config = dict(
    n_layer=11,
    d_model=768,
    n_head=8,
    n_kv_head=8,
    head_dim=96,
    d_mlp=2688,
    vocab_size=25177,
    activation='tanh_gelu',
    norm='layernorm',
    norm_place='pre',
    norm_eps=1e-06,
    positions='learned',
    qk_norm=False,
    attn_scale=0.102,
    bias='all',
    tie_embeddings=True,
    parallel_block=False,
    init='normal',
    init_std_qkv=0.0151,
    init_std_o=0.00321,
    init_std_up=0.0151,
    init_std_down=0.00172,
    optimizer='muon_variant',
    lr=0.00581,
    lr_mult_o=2.0,
    lr_mult_down=3.0,
    beta1=0.95,
    lr_head=0.00587,
    warmup_steps=200,
    schedule='wsd',
    decay_fraction=0.944,
    decay_shape='linear',
    final_lr_fraction=0.0,
    batch_tokens=131072,
    seq_len=384,
    doc_mask=True,
    train_tokens=1200000000,
    steps=9156,
    dataset='wikipedia_en',
)
MLP neurons of a small language model. Each row is named by its layer, matrix (up: input weights) and neuron, and shows model dimensions 16-143. Each number is 500 + 40 x the weight over its row's rms, rounded and kept within 0 to 999. Numbers have three digits each.
After each neuron's rows, "fires in" lists the words (lower case) most often at its 100 highest values on Wikipedia text that the model never trained on.

L6.up803:548507508474490431506422505626514520450539504481454528549571493520470504569529562555488441521561526490505574467538452524436473518515520554528464529474558497511530488531498471497450523546494466504523506505415480478410507520504554434499508546488483454516542479441524503497548557533512547501525522507540466568490513436544521398514504463481532559564550490479487450492527467482500501511461
fires in: "has", "have", "since", "had"

L6.up1797:494452525528511476496578495538474484470469428565492470501485514497484472564522461480529544477505515547462563363462510518466516439524511480588472524483611467544520443492555428510510547530566505464513500488420478457526467478492560514539479564470546492470489482510578460483485570507445544478509474439429541478471463505478512497492502521499520494526491514496549528480497468471537493507570
fires in: "a", "for", "de", "by", "in"

L6.up501:495476527550484537496539449502530507441504451532513424519572451481545552500566480494504537482517534490490465485474521523455500498516491540559550573522578446581541543479494495460524501495547484490497529506550481522509517441504526524479491501467509557472551483517502472478473505455515541456515554496520493457463563447537485477487474482485458453575504506562512360458505502453524476498431
fires in: "to", "would", "could"

L6.up1263:443566561439478492467507528526504517464446504515524520517536561502509567511448429411492526512514536592455503526475561475565541508448473515452564513468508524489514509486526461500475535598537474525502450510381435468546571530525518424593576511443418520459479547510511452514593551483473466420521550512500490584506558539488475483518494538540482515457501544529490503481506458502505513505474
fires in: "to", "by", "of", "among", "between"

L6.up2099:521529546640492535541497480503531507468504507503543482536492495484508461495485497554465497566504492504504476480474582516537454558505505478534468490493594479479549539552513516545498470486501543446510537461516429515535584483570492534491482456422505522484489460465513528477507437525557404569469551523523560509477559511489484464515445489484537550436502541559547588454493467550496463550423
fires in: "for", "with", "played", "made", "scored"

L6.up2547:498550489562487489501453552454464482509497507469463445514480489434500464516513539451479554501475470503451496505527514527501454519580523477520475471480498514466463515524534487550500463523439517485452470458425467466557493507499514512459511489484510511465511505417592463453486593484411458491519533539491484582446549514521483535528493553538506517471492469472602475506432486486480530479434
fires in: "at", "had"

L6.up84:479508520505473521448481503559448494567494563534477514504484468467497473516553533490441517494457439492536491546470487539453467505474446461549477578428467435464510520476513475486514498533538503505570491509505460569506553545522477516517488495482513491533534463489628489486519557549517479496523563531399447526483493548505495457530495516545482504571416451520502522454427489531431469498472
fires in: "of", "for"

L6.up2375:422499452536596549575566535473531461470462515602530495476496463420435558426488500530520533564572503470537495555491503449481507511511489520439464554476449507500523484529505511467551531475472454403541533506503417431496568457510524529522454453451477507577542423457532518489468525401548517496486512525505510568484456487580452556447493542572381493473517506516456483505514510503454530450503
fires in: "has", "had", "have", "and"

L6.up472:569490451526462458539472500516518509422496532496538467480501452492487458493470526548485563492497501540529590447529486513505422506517551487540526490505512492498482481515488472463429591527513551410526488431469520520516446495540476546512528492446495504482499476518493513567524522497494471504490510468501469513466537500470443475486418464538507475533475432534445410441459525433414449549515
fires in: "a"

L6.up295:470507486512477473558508483501456511536542526522478481486493516400478554539525567545504448520503534451451487553497465532498554558495436500534468515453497518454468519489473543524513499482467363463564540496498461517511479514519461452448560433450435548455489484482525529481561502534544483533500501469576539593435547477489557508580474541416525466523442407525460497460537465489527487560523
fires in: "a", "as", "an", "part"

L6.up1020:507464467477510464549530427495564476583499556564511485535538476500475479496524594499378473442544475475529498547458464533421460472471538523524489491540476486407459491458600511541573553528480458519582534492558516472498491476504451578603484464477544506478483481554498473511512515466505534525439484474521551505545485561470484429518512548507508456500515450527503569475557534460477473501481
fires in: "a", "and", "on", "with", "is"

L6.up1171:469491464475416498502490527484454462481496554492488504491523465533484472425522515502487549468620502455467554484532537469476490462502534405457571467486524567512520494523415434545501593499569525537491428515506468522479470486508479501531427535476515458509499460533526432514508501511435568494545571492461488525460472485456536469525507542538482501481526517564471478468477552440503496505524
fires in: "would", "may", "could", "to", "will", "should"

L6.up1517:481486557536459491512495499544467473484497474532500506552412469504442574577494439467460464550475536480494455585530508541546480503530468468448499438453500522472509522481522490464471514540512484494544509512525426483494538478473521503434403462529554570446505476499503482498549519449485553464380515466510512631493497482481491527514523500494510528563517501523489517474547491521531537468478
fires in: "was", "is", "also", "an", "been", "were"

L6.up2376:524537495517489480519473461497558470523542514444434492526419532452484489486490527461500489494458455432516483472499532489502500533533454451568495518467489529533547531577482468489478467487524498520516485530573487498486540576522542477474481477441460569507565480598451418584491493504555492499477466540529528517543480494504523520471498427493500543512437504447468472570475448459541462497506
fires in: "and", "bells", "route"

L6.up869:554481549504514515538465517482558541460461523545484448509535504471502522472505502470491467478506508422481520466596543505471488454429494509533560516495493472522555508472478516485523450466484518513478493487509480508455449486566566510451490494496450508506482554408536529514468477473480509502543512389471476473516520463485489495478475443483532533538497515473488452519457511486503522494536
fires in: "to", "would", "also"

L6.up2620:486442490550521442508521493555484477492489521517506542468472548493522426511541490435448472415574450501580494598515422530494539470513480548542524477450528531601563506502575451514479502541524433387587509505421461542501490483524461425432459523562555499541513485456525485497495548493520458435528439566538503545495487492468517444521427518485518503474561479509516459444488461497515552501465
fires in: "as", "was", "is", "often", "be", "a"

L6.up502:485514481521496441542457507469459554444475474435529478589480526465491482521515521493563448556511489462465483506496467419475519503528524508441543543496467516492494592458495507482469489458521514508494494456571551534507498487512480490504502511468584467452521542473441529461547515503527542514520493451478503565505523476582492425541516519516514504481551495552544493475437425516495512521424
fires in: "of", "at", "for"